MLP neurons of a small language model. Each row is named by its layer, matrix (gate and up: input weights) and neuron, and shows model dimensions 128-255. Each number is 500 + 40 x the weight over its row's rms, rounded and kept within 0 to 999. Numbers have three digits each. A neuron's up and down rows have the sign that makes its largest values positive.
A block is one neuron, or neurons of one layer that tend to fire together. After each block is what it responds to, as a language model described it from the Wikipedia text at the highest values.

L10.gate136:529502520441481518492555547515456469571495549507473563387479510465559472418591478530458493501547587494445489513501501502481477420500406473468510538478546535454492507538505433487489542524473514533539492547480502492562521449539518464511531492492542553520518555486566495501470544531426515529494522515435524423519453470511493481557503568442431555401470550549499536495463487537494585425447
L10.up136:507511574468543574478494449436475497525455460407515542511538441461501521458494525506491505514484541479490482444495558533535543505518503563446500526518544488463484487531525499423473418511628532470485569504473484481512540460498512495499487422473476486490559449498492460464459510527496427512498537481506549557577498464425495562583451492429550492486484465438467459484545460521479531530537
L10.gate318:511556481475543480485458515474548494459483481461455486526539518501499467445518536492534547472513546448465540430430543573474500436499479510470531602500509506614548536463495543504489555594517560516526537496463476512485450539554547478504426500506520501478568504546497483535552443488538508560482536488498536430501523538456494525512426476474460531524462462574513499478511481448504518453573
L10.up318:476461496548542473476457432490583474515438475413496502435500517564495471504470488461498520500531532454539526502485485467568399502542581509537525527530530476493495444495527501444516497447462475510552439499530538470536531523513441454488523533495549480476518497454508445530499461446441463406485512479543477436460519545535547581533493405512556487452450455514575440551509517512534554513461
L10.gate413:481551440537532469474505448448603566461506565497432493572465508484515504465538502481488557505515426539520552482461516473445407441540504505489524539483455489543525488475511465508482478502541556486429474559480465557427520519519515456514460478532534483467518597539532498585594514523549433541480504446501521409483463463485463483440470495418521489457512522512432510502464498512578540486608
L10.up413:555410507462536552465569497458497485501518465491445504483445508484453426515494475443423483538530570501511548576515520515505550462497484487459502478460554484553569583508512499492527451520559506501513469529489469499497571465505478456500543505505476572460514516393541458474464554471566523461502509387406493486487489528498561515512483555501473476474500543419549447507548452482441531541504
L10.gate886:482611529492453509458521521476555511523489528461511525521475556500555486534483448470556572519525509448447538532505479512471546537515607456512581568507511490509477515420480484466465490449450549463462487437478544434500436559510455482483535522540491442508617496491539577530511520580509536416504527483484527504503477487572511469532495451425569454458548465483514479551542511415512526511494
L10.up886:541472559498477513493491506457443480515512557531533524591469499534570521476622496513490434512519555486554489467509558500483496463508487511446478587495518474486468500592478446480497471489535570511475507511524487507430500511524552485531484536504510474530502524512491439511474574512513560486491451494526565524506507508468470487434544456481453440462534555527597502523455503475637498482525
Description: Compass-word name starts. First words of multi-word place or proper names, mostly compass words like North, South, West, as in North Dakota, South America, Pacific Northwest. Weaker on other name openers such as High, Green and Shan.

L10.gate205:506497538521514445448501546473468539549411514462559479488467452489488513516423536597501489529419454512498500496411457462497404475535505479568507528453473548498489393540439500540473457532508430517559479533468467445479497531489491500537489457549502571501478540483457560565494532525440545501482506490482491495521438580460482482535513508440551480564551439447564507495511462524502560549453
L10.up205:522500577476499467548555556529398493543477493540540552466421471432501441495525507462489477472461445528523560486519427493515439510513427537515509574472494493464424493521491573580458558542521458545559470489497519467472569515493513469490444454491505585468496498509502603473418527520464489491491493499492481503490490543486448552562517519459459562513526486450513524487455506505488542508416
L10.gate306:509532474472427515577511468464480455537474477538461515447470467509441557536582466553484504531496474462550571559551509508450497458522478484454482474426531610522521461553506446538465530486492480448538533473471527425435505503456483539512483461514501474541466415546511561539485532474492521452525504449507539458507466411538436472478451547445467522434441445533468438453458571481534563518449
L10.up306:539569491530520430460587548501454527486550517553567552445466438485480496575399454485556460470486458478543602502490468486523449469569548494437487521437513498473487507575504463451414434490486478499599544458557554509502447499497476560512505529492538443461530473477434477531464566546510487534514494487530528531471477511478547538463467537483493577530487461473637446491511457431471526561508
L10.gate910:515521505564501499499477502537436495488509474523492546477478460552550519496442483501516487492443502455579504502508502552613494439527538519494542545502590491444517474534472512546501544476407520509472508484486480523496485507452557583507462442534472492526554428462516422534547455484515565510497522540560541448441504456457493500559444437531472479481529530520494514446480451613526500522547
L10.up910:583502469541515499538514506526479498501539405555506378482494546487506521515480517475521478482581526577480471564440459459506483469522419515522486525484487527536500503490480415509486479469518447501499499493397457471509517478491495465477479511449520488476470509460529463500524486493520482466530441541522509456559513490546463467435519527549495537470447527502496480518550538394516520543448
L10.gate981:457526527610491551524485518434543484471508557517463497518518556472529549507515564515515549469459515433502516521509578461493456515476556489385463554511568558514541485564489474459487472508517479480437549467534461569490548556492469490543474552587534468536558505510548507518586483488485488497556498521475511441471495475448500525498398545511512506459534472492512445484471555529513423474558
L10.up981:454551453538497500498489468431500469462523481499452430539606510499542549465509590544522510491476565493510447499449516527504474472508516494422477489473476569521484571551474474501498432501554499479391558424453515582571573497466481512493502556518511516545501510518571505482560441487563510546508464526482505375517478514499453558492531543520494520471508482564509427487488583428483433544581
Description: Word-initial fragment pieces. First word-pieces of words split into several tokens, strongest on the surname prefixes Mac/Mc (MacDonald, McEwen), also sup-, pop-, Un- in ordinary words.

L8.gate218:528487538512544486488470416473460535525504441491497479404506453467504455473450493491467503473459506425512483504480539509468409481458494513444538487497467498530529550510480499578572528473416464530497522467450502524512540573491512519544523537524510506474515501428514461543564457557417472496530505510471450590486458541515490571526490536450479467490495520518459443525483488455475534467507
L8.up218:523484570481477562513464469497492469513496478484445520477606499456516556438508548510487554469438528451544442432445529520526502384469503570543474555507488458494529525508495546526449456538502539514446577545487472453478432555449558592507504496516487494450493506452515484488532469538456506533542470548511514458512498516590557532415484447452414443517451505487514520512430486514516468470546
L8.gate228:466557517493470539541476504482432505531561500511490487464479508407480554468456501479437489513513454485486449443491518467470470510518485545438473539534478484439495505521503458532523553486427502504577427470469475574517522552443522579548529472554529568509477496441515464491554443530468538499540508506507539489605496516558460456504520481478525468492516546526506428470443490568543538491495
L8.up228:521478502519514493480465411397565465546540437501532430462470444430499484492480488496516454504509435465451507486513492569520567519520448548475471519496517497447559494504428532489570554520469470506541452458456494499564461532534444550504571478496523521532472471388527432458483466491385529539578499534502458495559437510576456478510530483561556537498520571539496499467501496527501474589547
Description: Mid-word fragments. Word-internal pieces inside names and compounds (shutt in shuttle, ie in Believe, pit in pitcher), plus coordinate seconds and a few motion verbs.

L10.gate299:521637511503526565538450484503508545409518441402488467484495489499450480532477572488518515505491543508512520496422499476503521467567569545534528431524457549520483441459408466460533509472487508468513435403460484561557470553477410450538491477541519482507532472436536465465567460468477413499538470552524523475485506492463475516467525525506528477511469505493492445477505584500503513519452
L10.up299:519477522437502467536495514540532527458476557494552464537467489436494536468591542508538583523425467524495460527467475483456527472524538513562446529467559513565467496500493444463502526541545533471445562500437454492443475491487474496487513554554491442494526483513543536552437473536548521431457516538556438428515494376492501405502518524512539451513480506502467526488510525468546478460530
L10.gate364:515527547441512555483478514441494517505517464536511470473555432388501553457499476488429565519470412509426503476473414481445457443588531539472508525493532571482542511483502428532461487546553498467522532542503536498442488578539534551540483480515540490438505511489547514463467562503473512591563531492477423483507566505489465527464504520480472484454521541531598476568538457495523576461553
L10.up364:538493476437485561465513508417489570598526439582500534481536417502560470536479487507498513523382442449530514457499454527511473520519515544559465478539481528442516491528463422504499463469560448393569505549471478465484478543508456526497479539470524493487466476449565499559451534506529481459587502559467443539519499512512499603540551505471502483527496535512510483443524547538509516480510
L10.gate618:490571572506549552523456500512528446526528491431489462484567424486517521492552518503527570524433496521542515465494487502558506518558534537543430478532474589546518576481567429512514443466516426397494472530507467538444497495525519536573496426506558478534540533528477482566488485473464469499534472460502464450466413504502449460493519529520528499528467495487524459506606540499535517511500
L10.up618:475520523504499493578583532504560500461518598487442481545529487451560444556537507509520535468524480473553506511448516461624522551524580459585467507555555562505464516493505509455508452539464502465524562456433514508436461477541494525470554480470523580512573467445539527595509377542469467527477454518525479472505514464512489451548483476504487443486490518493533475500511467500545522497435
L10.gate718:498515531479525501532517512501465459435456534450460498486507506484474567508468494527470621482459469542467482540402465471469485481454490470590481512454523547474427476436495476500540426523496468489543555479481423484436439601454450518546484528540505490476451522497548529536500476548467503445509482530415495476516464446482523479439505515449529503479460518540404461508595584506544532419479
L10.up718:473528474473531468514538514585513512537463490405490480441481540519519502529415537550510571517510507548496482559528492468467480527524495494511539477490456508454466539451620494471544441542555539386509540503455528482476480541467438562511511523497509455562430503547489523542444443554519522423470506580405488496532483475570565559479525490502525490519466530493455501496587545576557489417484
Description: Incomplete word-start fragments. Opening subword pieces of longer words that need a suffix to finish, such as Ind (-ex, -ies, -ia), categ, dem, ac, Histor, rif.

L3.gate125:514506508544503520420456465526529455514473465490605556501479436496475534480510526546497500540467497486452527499455470490448440487499428508496500465535374474485484507422567490505508492548465570503485521503520491496518521497485471537504512504534480518481427512539465427525535529523452460558480489543501444522552587496506520497536498543421486566448497457500382459539478458560380584459576
L3.up125:495510484463510555462443511480545486507585493560515544604498487514496509493544480512486491570471547555507464508403395539436548508507466472444514490530485455430473477474545534396509447548519568464500567498452442525436485526524452456471524548574495465520483560510558458501502513561483520501479460487513491512510516500529588531521579555387429534514530475486436457523481466532463566505539
L3.gate220:500535510466528547434546472439489506473502506493581530530482401419495534382462448566475537506475474496465496456488504459508486434517439480528527468491485522546573510518564484495530590489509475580558480529522505429593515497525452532500457462528493451459464515527535448539524516484469494519526508448496419534543583525461487454491485512469523576465560521535429430468506459510507481448540
L3.up220:495550510448542513470510448440470518553538551493458516546505478496478578465529439511506552505489502528452494488434493520564536495505490507413511460459582523511524470554548538446518551555532523516472439509465474438491470557560510502476495479524556506523538533482502456545456547510517498490525520477536428500495489538552509479454495454485499536515540513462457467484522470454530463549545
L3.gate360:572472540515542522387515470422535467482551476459551470425466443476461544436494480463532551476564445445490460504505496471460437449427436568496461517558506503509537439494534458571515519517434465565518497506561464496594501476469450506481455419515517484435473491554496499558516546483461494484512513520498471509528507503550436529484444541498576600532553522481401418521527542465487486414521
L3.up360:495492517481486465549507565473479535448519612540485559526595498514521455487539519499470497497379539553522525507526483585548479507505522480507526517435513497460534455420539564472522465457525540520488484521517445466454468496444490518421499488522471443495482424501571445437494471469468473420451544434534507450496475528556466455550543595563501579497422497503518563462538527525521569506495
L3.gate410:522548459442502545519492498524545501499450578522570535513483505455528521475477536530512506472471428479505560491470495470419505432466474447574517534576439514546443495491511484532512487447543485533448513461506523548527507504501434568507488600482502498494400533515519497540529417511462453513472485490498505542592519455546501531523489493489506477500473467521501533433456594506525492508489
L3.up410:523490492535474485471466578498550515557475487503544554484494481510491530486455488406555570513594460476551424510509482538563547585503473524540491489486505514514471439551445518488497547518458448481502496457504496525501446501461416513535512531500524515504455455479471542542433464476463514474495541522514494565493507476522471551502545482520519476583438492534509549483523633481524433490471
L3.gate524:512511524533497578532527491467516481544493408472541484522513416479494429485455486515482497540452467476503541499541433438483415466489513489497490494538595540449563477399541466489495542458509536541558449552488489474484504407453438504464476494490491482465520440468525458485528566513458459478539539525485455427515520485484381453502452504482516496464493525609433486487449539530511501454447
L3.up524:569455540468444387488514483503518542499512515460433485524384468529487519529492485572488503446438518476569494497460530530450547518543508457524517516459516511483501499526554457479495501581461537445466463473473502383489483533560505518512533521506533490485494455504447551422424578544522502501500509520489513492425396515570443550450536527487447473498516523527485552530442499484466403496558
L3.gate720:528446500494499525416481475503544524513471471447508517451507428449445525419488524465469546491492432485434518494504490494490405467451453478500562507527520534556555481515494442541554545490489473528537483507524512492533583493481404571504525483565496469415458470477488437493527516517494465479548547453497441493556500481524494544484484520462520528488544520599450487418523565582514516447534
L3.up720:486543540523502546517507545465458501454485509478544474475543490506488510513505467540536476443484474447522523552466576435497488505521456563533428520554403518463526475440530465532517508492514500544529476530543515537505446469477564500542453512401470446472474474485548534571500488471396463538424453557520546480550567522529430454485453511551527557441435518460569486521476478442452540470486
L3.gate751:522507496562482452441512467488489503480536438476533488517497414441486523524456444539475560524547437523503465571523484421448469452539490458451555500496476470604493433526505425574501505460524499538543494597520482495457522472584517523580393528437503505500490562548478523510454536524483470539564551489479461498513550465444497428458465469496519535513487441521476471526470479510525620510494
L3.up751:478477496538509520496536556532496573448522458436538537538498500606464559510441441541482558488461494534486505498459461523532486507485527513522465462519547556470547432395565449463502510523487517481526460564533524451539464502466523483509508425534529500489472519585503552469495473538460466473558424501449548481505469499547458460526456540471464506521483556547506553451587478509512461517649
L3.gate952:525462475501529519515426495507596498454569443486523463489500486483516556451400494531478540467476510518538471497512459483513502589440490513487513536569477469510494518448517486504573534466489531563463455585511478514518519504498457487523511485501502517451541477524483521454525497476442465471446509539500427513504476564468533512487475501469528553488576550466486542521482542555494526492507
L3.up952:572486448511509569589556468512540544553497384520572517449482447407502504482475507565484543535455470526522513442492490455459496498431522509475506504543529470453533484499495458478562577468503528553486390523541488423452486493509431456445489517487464472476560496538431506481557526521481490449523539519479397471487487445441546519569494494491506513474568526515476513536465519490510507507532
Description: Word-middle fragments; sacrifice, provide. Middle sub-word pieces of longer words, strongest on rif in sacrifice, plus provide/providing, and fragments like depos-it, j-urisd-iction, dep-rec-ated.

L3.gate157:501497546473497607502570513529482509499512446515471498507545490507492480425571519491443505524487534469481557495500508537477497418450488493525505542531517553473505531495486484519530552532568503499501487492521467576499529528496485484473442538554504506479453495447479440512602501549527404514542494517452545488487518508460473521534544543477475533417488552549538496513438485478449539483459
L3.up157:496532578482531550550515523477500525556519415537487487476538476475513459444505539501482514460494515452525585527473548503475487471443490530517494539558510506480483540518535473498541547510515475524509509536550441564498506490454453487493448511544518483458480499485489440500580507543545436579525496540426563444477543549511494494525529556489514540434529508520535527504437535481469539452484
L3.gate272:428510494460502453603510519503486439526560527587496546562546518499506392480530522470479417515493570594528538425528554504581556502472504490536539540507526491435434550549464547473438492481471535537544466543551527570482516526541546453496522560496473501521493565481495450487562439508524529499505482477546532499464486542529525457568523524492425470527489515526525521446477462488459510525511
L3.up272:454486487462513434583500492487485456533543511595481549552549498505521402486515517452475429513530566602553529429528529489574586506472512474535540547489536491452419553543461546490462524488495512532553500541519559584512526536542564454480504532495461509525487566493476453489572450480520547488503498488540534488484505536513563457559542523507432461520498499520549497460485489473472526504517
L3.gate350:496490564461525455568486455423496489523452534527474572507558508553500483438520523486467497488444523533576507484487541442483472484497476472528495520503570538452475490577487461465466479534485483532531489515531499513490481526511582543483481504567527514482478499549538573563591522472553522554437499435495516455470446550444436435574526583474468477533508515600469515521529560539450546488565
L3.up350:593540512488493474537517435452506475534523618528517530524552552563503502451514521489498485477428515516518605475530586466515502483513504501503491529484575538372429545559497533484479537497487463551492509469517507589499533528484541464479502513590521527453489424450512532544618494481521482497432488473515524522493466610480439490573524546466503512503516502543525565496534529507505585472498
L3.gate812:504447592517509596487545509574496514465527451534476530488526502530516458422473561459474510503496518472496576524471527521463467415464472487577478547568429519491455496478489432528503517523510493523499473465564443529476481511527497517489429577524488492436485453415451467485525509494536387514434458493488549477522587525447474482538500510488503505408508500490509477541449437492431454486441
L3.up812:533474560542492562560535488492487491522514433553494479450545506525509507450469539516509475530457481405462503471504543548488471439547501502515532497594497569513519548495525470516524557534456491537494524420571520516512525496505482543497448558562541493477457472489463432527571524554503460495442422485455549477559621545522424530518541526513493510422546526475511507507454485492441483455501
L3.gate832:543538550523526563458521458476456470484491490459483496400502515523454541505458475484514527484530471501537496511491560501499395503497413532514489532551499541528527464450512449486582495453496510474628448481492507464532492366494461480573470464526457500433468441516500430582504493491407477427505515502533462441579608543509490451465438542498598594460480512473458440440508542539495544391519
L3.up832:598526495525555499509586446566491523444507519478519454484449528505469509552424458441553505477588531496525506505502476519547493545555484465512411510468518536506507476463521419465566474443529514476564505482474506437482465427496438447534497504556522559489510489502489551577498458503422477406492453541493504493512589555498429410519526489568555556534499502529504457429500531592547522522500
L3.gate938:523556496587494561452515533569500514472524498491469511435513474511421509463506572527533525501446455495544518506446547451519463403474430551498542494522496534535547451483556480479516519522501491550578490503468505471548607498516550561530463567542500511416435428472493454525561489501472524458497474489525465469661533590492537527554501501453529495470554469472507511418477441563480504489468
L3.up938:460485468531503462523450495492463498381507551548540485487518524546515508487550548448515539478482473501518516492481573483581531422557477516499535510563407452529497498471503509496501450512437471528567572459510509556534564501513525483524476487539483490523495525446518502573551511513468507527466453499567522448506475608484502488524519472452470508544467500456581430441452473558468510486571
L3.gate958:504458472503529487477453488457457416554523449509466465485490440477533491491494482471468425554481514503567470455451587483509473548527472486543546494481456452577516483518504479478520580538567512490541472522528489478496490465463422496552423414428551487492586446447500430489433545470510501500459498507496421508489531541421419549487471476490636461448492441549515490536462600522508444466458
L3.up958:491534478553444475527567524465535571518510623556505513472515407475522432448491464541510508514494507544547505515465519507506505583485562453484511557479449548508461525464482501515489549515524497527520511531503515567445496529476474500503433534575458455502491460448467461509564505469520486488504476534448522544540541542475455485525527491517494538452441532428527515517466431501472489477453
L3.gate991:440457535501503484488515513446557525424495550521535497554472520487544530451502466452470470433501476428574563530403460505443461474477502514540439561561435548522492508482495428598508497476551474569460482517505455543502489485547566487478465508508507460443537589541484503484582503467488443454503498500511550508552544457524488472479447507530572542482577479447501537462471473508456519415501
L3.up991:491507606524430487534494554563487491481487505484503510480518528561500482487534513461450553472496533534511488462507539599545468516464490473489557473550486463413473503435448476526527470598466529544467468425482501497494505520535523477488469494517480484459470446504495435500539445529547458511397429456535514444556508544457478466540524518504502481470559480487542470465533457513472513417510
Description: Personal name starts. First tokens of person names in lists, tables, and credits, especially the Mc- prefix of surnames like McDaniels, and first names like William, James.

L8.gate155:508460543533453506547515530467510516449507558551482515468519465517458469475500531487493540453511516562535565432525467499472524439509469582557474559485505502518426515505476438502422546542523436519516541536508465532496526530417485473504377462533441489479494523394508511604508520516518504521548474426498525503496480473463452423475514564445519566403458407605443495528474506551448551433513
L8.up155:603480493477522462451516554500493521423552526478484490464495503536484532524450495427461478531484524461446506527556457439488532532497556500497458456478530490482552472422530554458517408443498515514552478489467515413519489533525502561500564453481500452539486465373531578538468469524475527421527479496485579505459508501536568471515514522488513553487381493471491482476544449541503490471569
L8.gate952:544494581523545508449514538454521545499500494507471481458469473508491486481456551532508570452442464548503561479516508545494488477486498426490445514509515552503494475522525485520493448469458508491459535446529522497503471502462499548510482493520521568359541504538477479519488490517499444485476550515478515501580544497518519474511506561499510509455487513503392422527516467545496522487505
L8.up952:520483511523539545444561485511472574539480520472506448453539532521484499474511524494487579503474463446536609480485518554419433507468541501466459553581476478511551468496523528533552496474535511540439455438531523468538476561470525492485520546486529431499432619532472596542489479543509460441512559487516501489465487567578498510480509522488516561403513474507482519566517409552546565449473
Description: Final token of proper names. The last word or word piece that completes a multi-word proper name, mostly surnames after a first name (Harris, Adams, Burn-s), also organisation and place names (South, Air, Motors), often in tables or lists.

L8.gate573:493528538501485435452541462447509599482505494547483499419580472477507481468528583540447526487482477472531550590474496482548534527546495519494512503517508534554536497455489462508494471524501511510569496525474533536539478510495513469529457504558479508518527525447516467554502511530511546562515496504644516463473475576503435461518420490432486510395502430492557446503440480511532525392523
L8.up573:530471514502381427569567498440469524512453533505465497434549519462536521526501534536475439494481510519550494493496532498527484448480472502549561459464590598539495488551498455501487480488460500521545551585536424464487464487480507477456457457519539535492443422560474417516485511501498528417526458529561470477541405488516509532479481496495404501524511466517516590508489561493473495444459
L8.gate698:489505503529475515449437467510546492469564522552531505421533550485494454398458527508449504492519468456493538573471494496527451468518471496592515519548466511511483434501572449499541507456512400444552463561592523556540493488467456466516421535576485581487466485560557548482551498472521449501528481541528477458532559553445489547481528473525527486384525488515475493547515583530512483471541
L8.up698:550499484584494522477427448492519522489519474541507462490488510490473518519514543444534526599475464474541479551530384539494551511522513570425519541524503491534534422518517459538492547552497480428527481434478517523535520514498476517505421517519543481528469484518498547498516482511522490393563469510542551460528582469440499551466458448458540537422386457470521511527499583493495490448484
Description: Mc surname prefix. The Mc at the start of Scottish/Irish surnames after a first name or table bar (McDaniel, McDonald, McPherson), plus other mid-name pieces and quoted I.